Part of a small language model's weights: vocabulary 2048, learned positions.
MLP neurons of a small language model. Each row is named by its layer, matrix (down: output weights) and neuron, and shows model dimensions 128-255. Each number is 128 + 24 x the weight over its row's rms, rounded and kept within 0 to 255. Numbers have three digits each.
A block is one neuron, or neurons of one layer that tend to fire together. After each block is what it responds to, as a language model described it from the Wikipedia text at the highest values.

L4.down694:136121130119077127111116160104130090116130157117128098172084133095130078104167120162134136125140123142148145132161149131135127150130138152122092130122132104157089094118117134128113144135130116126106173124135121068098173070114145143142067133173169145148172136167120112165150116138167148117146108121092157128135139134121101164153132063113088148093108125137166112127128115116118133115095
Newline tokens ending a line, most strongly after a number closing an infobox field like Population, Strikeouts or Size, and also after table rows and sentences.

L5.down3:104182131083142132102140150136102117121108093124143121134146108109121122122099105123147089128082104101113127081133144120157110128147114154111158141118136151147170134099135102160141141104141159119183113118107111151174149120120080109126137162080104125131145148116141101158112103143123099123086148163142099128131119112142161098126155127131177135124126131145141145123116194145146127148104
L5.down25:112137114103123127141108104069138129147151149116107111121115111143186090133143103090105130134099123137124164119077169125120125099120121123093138149111121093131130127166101159213147122128162147143133106115101170148128111138102129128101120122140184107093151159102138117101151098134137097125127161106164134171107125125136138104128106123108134162158082173181121114108087172123108118132112
L5.down43:156145115140135114146164155171085121173154161084117163145137120100124141125197141128117144121100094098089152114124124125146144131107109145109153167138141109072117108138125118120153125113149120097108140148104123105118114095153159147134116128098098084130097107115123172160111089132128123111098153143104133133147108129108113106154072095086115097081103130121146092110136115126166111108150
L5.down90:121161124142148136100123116120111174134148161086116112172125109153112098135170138079135129123110117127134143112156117148152135127136105119159106124112138154103119154097151146126162153120094098135129123148112130103120151096160164115091149139126088128132097168139054114115088093129215119138127118136117154137114136124101163115167143108103128126125124129149128148073121158121137120083141
L5.down197:150089102134093130104154113127103166112166105136172103141092127104137068112109152175198102122115107099125139136116120140145152097117148109122098122151124136154102112118143063118109112091127139153104132105129122114156140154125107150161133164095077132133177128111128133154134094098125104115204148124169117121131126080117093165138162109104105117129111131153115092125150173132095113143110
L5.down222:134167195127151096084187164140137159086130142078087150142140164102143110091156131124130073108150146141119120135094165102094156077111135112126148151142145148121107126097107135182146118114098157118090139152114132122150138124143084142139155130127134111106098110117155075119108119159169148161129110117100155120127172178096137120119104099173133098140106154102135085121164104086162154175143
L5.down235:117092105118119156106097146116084108176104178119158166116117160139147148156116125083149123131146130123114112140153142091081127153143141091105089159119145120149099106112131093110101164148133140155128151112131108165166131129117150076143165138156128119140156151134147121150155150128127172152162112161151078133155125113099151107131094092131098169093181109094111091101120134123151132095154
L5.down273:107133136135120107178133130140126132181127141093151107163140151098114114151199150103137140120105123088119159159110116138116143096125111108112164136088142133129133142105149142128099189145110151111127122147086112114152145125125148130130126146116106086163125121142085138137123104076107120109146094139099152121134097137108137140109128102140149078084104093137138104147102127126102156130126
L5.down373:139171169142124127155107119094113152153091153131133089094174066170147075152173135128139112146105120139118094110146124182122120097173167142118148143125117144107159143144092118121106137117115115159156120142172174118117153110124124178106120120119106136143091162144130107115144087089103150122169165146156125126115085128111127070127123118158123110128121129120120127138142112134106114105148
L5.down376:144136164132139121124117128094154126096105134137094091087137139159159129170081109120136151120132119199145150083116123136111160132131098132145152144108122093140148121122098117111127123111090114146148110152104109163128088139179127124140110168159087109118124114099100114153094161155116175125126123144117140116168133126155147129141132128114139132120099111102110134128144120102208120107105
L5.down586:099128160123112114125081109140120110123126151139061114126154127152142145132115144105120139113129142089130138119163134148125143094132129085102110159167143122117126169122138142114123085086119135147109163116124129139106166154110140177082111146080146108154132140154119119108071125128114135130155103127105142118144136098145121154116099135139122156120149144146110145111139145118132099159138
L5.down655:137134144097128129160104130140124113118130114081126100135119179134130138107144150120111147095149165112089121142135139160104122129137130129112154098088141137138114116135109096101105111131123166142098110144112115107133143147115114146123118114105113089107111133061113097121112159148100145100148102105162126157152143127109124100120139123132149138101164167136140146126076135133136117153130
L5.down679:122097107137155157126132134119135136107133141144086150125099157128146084139131113127161109077121085144182092138172143121103176103105121090099180125111134141152089118135115144114071163131098145102098134124116066124195112152156129166125156146163148136139099143114134131113135118098155126131150096146109135123140111142115089136165097104121122111165164151121110123143124120127124151153116
L5.down775:140151152115139125180131122080119107122137125110139102177119127121140114129139123120172160155112106102116120136107145145108165108159105137118127149086110134097145127160127121150131126133083146099093153125085156084151176123112152109131101107148128108131104099095147136128123113090109164100170135117100115123147120136141143138126106110125134080128144130146143056101132086147129121126133
L5.down838:146126144135140110153152152134132124094101111115136117162132133163112111106109128143100138132139081146149138150090091112125135116154133146126176112159133130137122140096108096160166175166120120162120135128179130122130112096137166130136129188116150137117130152140154154113114131115136083115098155119155106181148126140109125121079142141151115090114193132084135144137137105135120125116074
L5.down973:136125111082154127127139113101167111121099136159142105133150142157146158119080130169143149118167139153123118113091147126166165186130101169118137141121128134178128103152133110153146143108146097124148099105129178128087136145140118121118109104114114118116123094078097112120110159152116101148151112116133137136116141149143160110132114170144116122137100158135094157132152099123141145146088
Opening word pieces of a verb right after its subject (he, who, Lee), before an inflection like -ed or -s: fa|iled, re|alized, sign|ed.

L3.down341:103112148154162182086172077120124161157181124161128165146092157094141112139122072136128173119116099109190115127160117141134127133127119139116108115120128139121120086110054157109109115124117161129109140112143131144102093115139142117101142104147105155154110167173104130172118100085125082109127149127129118133139163157091145152178148145117150144120166103130105139083123093054100142141127
L3.down798:130103112126123143173147150147144141132151128138139137097112138078147073148135105117133131116125117137126172121166149118152116149135146071109114119112164138092117108145133110125058143132134124118106146099145170081085114132103123132170125127147094133115141092150144163139109125067124114126120127147158127120167154131102130137156124102133082132134109091106141124169138119125097137106165
L3.down832:108119117120131074078102146112127141130130144121129139117118131140168122132156120141094155107118167101124135084073094142154096146139135135165097104118130153144134152133133137125117124094114142152085102106083138185129114143129114130101114140113139098139122115129148131169086144100122119123103105128100167126100167118160138119065111158138130158168149113117120153127129157150126145115138
L3.down889:138075106107135126112152146108109169122115123102118121150140148135149114120180131150140095171095136090142151110113160143098117122134146108143143141141103092153115125123210097129126121101100123157141169097096080139153102100146111103110143120075099156120139170162146119137105054120183068132134164164135141147135123122098151130155128163145145124112124140120108108106148135128112133096128
Newline tokens ending a line, strongest after table header and separator rows, also after table rows, headings, infobox items, and paragraph-final sentences.

L5.down48:120113118125154120072157125130152133127112180092125156143101153122104077162164156153107177147108132127135145173137159123118142101144175117156067158066105141085113108143135105149171138148145129146107097126108098134123105109121101119110127138156118135093121111138122126136138146168137152163106146127145093178118171118146160134153095099115139136127117118122150124136122162127104134100134
L5.down136:138159150113143125087121128119129117131121087094168108109160164122190177132109131102114172110150103150136115116164116153129136129128104153148107157137084154126109124145150143157116151156066128136134155090129119083186105092105094164160145122138139151148106136122101122141142136097113108137117091112120137129124141147100176127074114169138115123135150097113128133105130147136123115098127
L5.down146:104106110142135160118093088124198103149151182179123133073136107109120108150139155108137133133083127127088153134077119124147116134097145104172167105083122125098157107168107134094092122154150144121159151123163145154114100169135099135126148134112087132137099098174132125119134120095133137192121151107179093101148097109107113095127132110111126108155148091144145143110105142143117132125162
L5.down175:150155073131072134085067110126110140111149086139108136122104132164123159163129123164168097123144129092131140141106121135106102130116142111124175106140140125114141104112141118135125109170139121112063138132152138094145130150133144113139108127143113162129129141151112149124191125118099115108121130158125131161170130155159102132151113119159126129216073129160095123104125139148133098126170
L5.down245:150125159135108154107153075119139153132092138110118077137115128119094136133130143142187085129101130098147135138106137133131141130163104106130128141110133158174143113104096083130095169147068156142124109120072119117168139101106122168096144102135122148132112148153097151127105121153138165158097124075175160166103142155121142101139123144168120135121140119114125102100146127151123147124103
L5.down293:109131140132168100156064116123120107133091140119103116112094150156112137108148158138156115110101131140112096092119092142104193082138108143115085187121170095128151148116133131114137114116112152119134097100153106101121127150118131146161118165101143113129135122126135115118154093089152144131121115131127138145151143118134068130132129165127121130134135098134156122127141105140179136170147
L5.down340:120104094104110110159164125149140103145118122146138113124120136149153164098170101127118087163086135133102141125125131116151059130123157137158090119159124115122165141154128127129125109150124126086120133184125127099171106161085141124128124097114137151130170103123155163154122106105152112147171160170097128118114154139099110102101102129150120132094125112092107093125124153128143124115144
L5.down407:159136140119111106131138131141135114128084119103137123127168092126131108118105151143100153090113124118153113149132148158103129135092127138084107162154112122170123069097112124127089112146140175122131102125134104121101126097117130158159158153090132162117176136133141143114114161108169130120143122134096142116138137141132109154144144122127102112143047107139127131124118116149100107160140
L5.down410:091143103115129151144095088109153152142105075148140100140107138140128135099113160146132097133146154081126102119096125134114121148091126119121104127132112084161116109148141121127090139180159126155167114125103105144119142133126168142116118092115141141127084140088157083158104159147142174081141153121141138148137162125148102148172112150157159125100127139114120139136137122086103142134103
L5.down433:139123095100146158136150126135140099099120145174143122112105111138122154143111147164141129129125112112139094121174139108148045139138155124117143129151139150102119166149151127079189114107083128096132130156145126131149130165129168157143100132142176115149134109133147131120092121077088127141133105153128135102105102150148114115087110118072141113126108131125137100129154105140183122148156
L5.down470:100140150117137171144093110163115135116131117111081105108108179141152131109126179157108121113164152110133105112131157155106149104133106082131159112105132107120094129139130143133145068141137140101121145140119103143141140085131123108107136150134126153121100142124106149155100111171165132164171109085126153073103097092171157168123144119166184083138125170143149129098131112155185099108123
L5.down489:111160154153087109098108140118135159120150149096093116129155099125159088108120105159158096115120094118156118116166126127138156141083088155122112090114103130121117169102138157174136125158138126084124137125116154074110145100120163133097166179133159187146149118097139081155138154115123125146142140089085136121129119107135123124103109156139131119143116119132145127103109124147097153105130
L5.down676:155116140167133121101153129146117096137119181120149138158101138117155096119138099138111118110126110166115112172151108115123137119126143158109144122115122154133083148152093111141130150126118122129158088141110113151198129105120166116155114120110098122099179147142089102088127131138132114143143119134112146148112134163151149142152137120099119123134100127139140124155175135163143157148117
L5.down683:107109147141118160126108109117118106086121140127139119153075116106115127120119113129067190147127120079114179084155122139145086140148112132083106133124121115131127163086123132163154133182155148125116121143165161137155163120092113131163149166130107078149169145125143138145096139110103089123087117121112087102106107097130142159108097147112128157080127095165141139140128133095105112119111
L5.down858:135110100105136151119098121116098138123152148117114099123115144109111131160114161098120117125150119094147111161157144141128118135088102134088105159111135140111147129112144172117127096140127145176119114136142146120139147137157095132134135148142123108104159134099110095096106109152087117131127128133103104154136136105126083079164122103110099157154089100096136146180142068155152121158123
L5.down1009:143161115134123103129164164169126117121157116137125167170102148090163144125102122154115158137114164135143160112137086099101118125138157151106111143113124109130105143115158109173125077170153170120100116126162116118126133100112138145151142128100150121145133151113072146124111161098155129108145081143106122127106138140131130115099112118131099105106112200139149145070145125130096128109110
Digits just after a decimal point, as in coordinates (26.23501), percentages (29.9%) and figures (6.47); also line breaks ending sentences or table rows.

L3.down226:103138096098141112163119139160093144139080136145170095115125161157093165112139183131110185112127136128114160112120147115140135148108140148119164137079127121107131091129097120147108138152140108106120124109153157113076101099147124157129123123113153066126150124146103124097139168132121139142141147137139125136133144132096161120133145092105117127087108144164134130117168121163091103106129
L3.down298:093133116127114072087146166137127099142107161127132151129152131118123139112135109138136124125086144165107123120108151124106113095087136090124131118179155108105132136123144173167153115156146102127158123104187169101161141137153101180155079078139164130124116147131189139120143115112085163133165167118129105135144104152119119127125117136140146125137154133085147121128141109133159100117132
L3.down646:149137122134123115130162136098115112184133125113145077117164110139133120143146102135098168144132130121118126128127130121124176080101168106155173120154158139130162100087102130113085123155129156120118105143155167127138145158121115143106087094153105097177114128120090117150163145118118119132143127156102141122145150162097177142155106140130139125148104111159119139130122102136119148134138
L3.down848:139152169181140176120090118142118150155146130134124146137110111085115120076121177097154131186156142121139132192120146126138122118122102171125096093131140141129124131107097114166140114111157097135092156119137146119107117119161158140093106125168095114128095160164140122148114107111141129127109107139144103167163129138119133135157139130125105130091104113149089138126129123159142092134101
Common verb stems acting as a clause's main predicate, often before an ending is added, such as provide(d), start(ing), has, made, took.

L4.down24:126164108140161113103153114145099100122134142111119121146120111134125086125106122093115114146142126094122093137137127131079166113132124135083146148089141172121107134095119106106128160109126128134121124102099172100119124133117078105114143129168129120131155104149133176148148093158125146104110102147122122126162151164139145120159122086146119094124129130112113135137151111110167124116148
Fires on the first piece of a verb right after its subject, auxiliary or adverb in narrative prose, e.g. stated, fell, redeemed, envisions.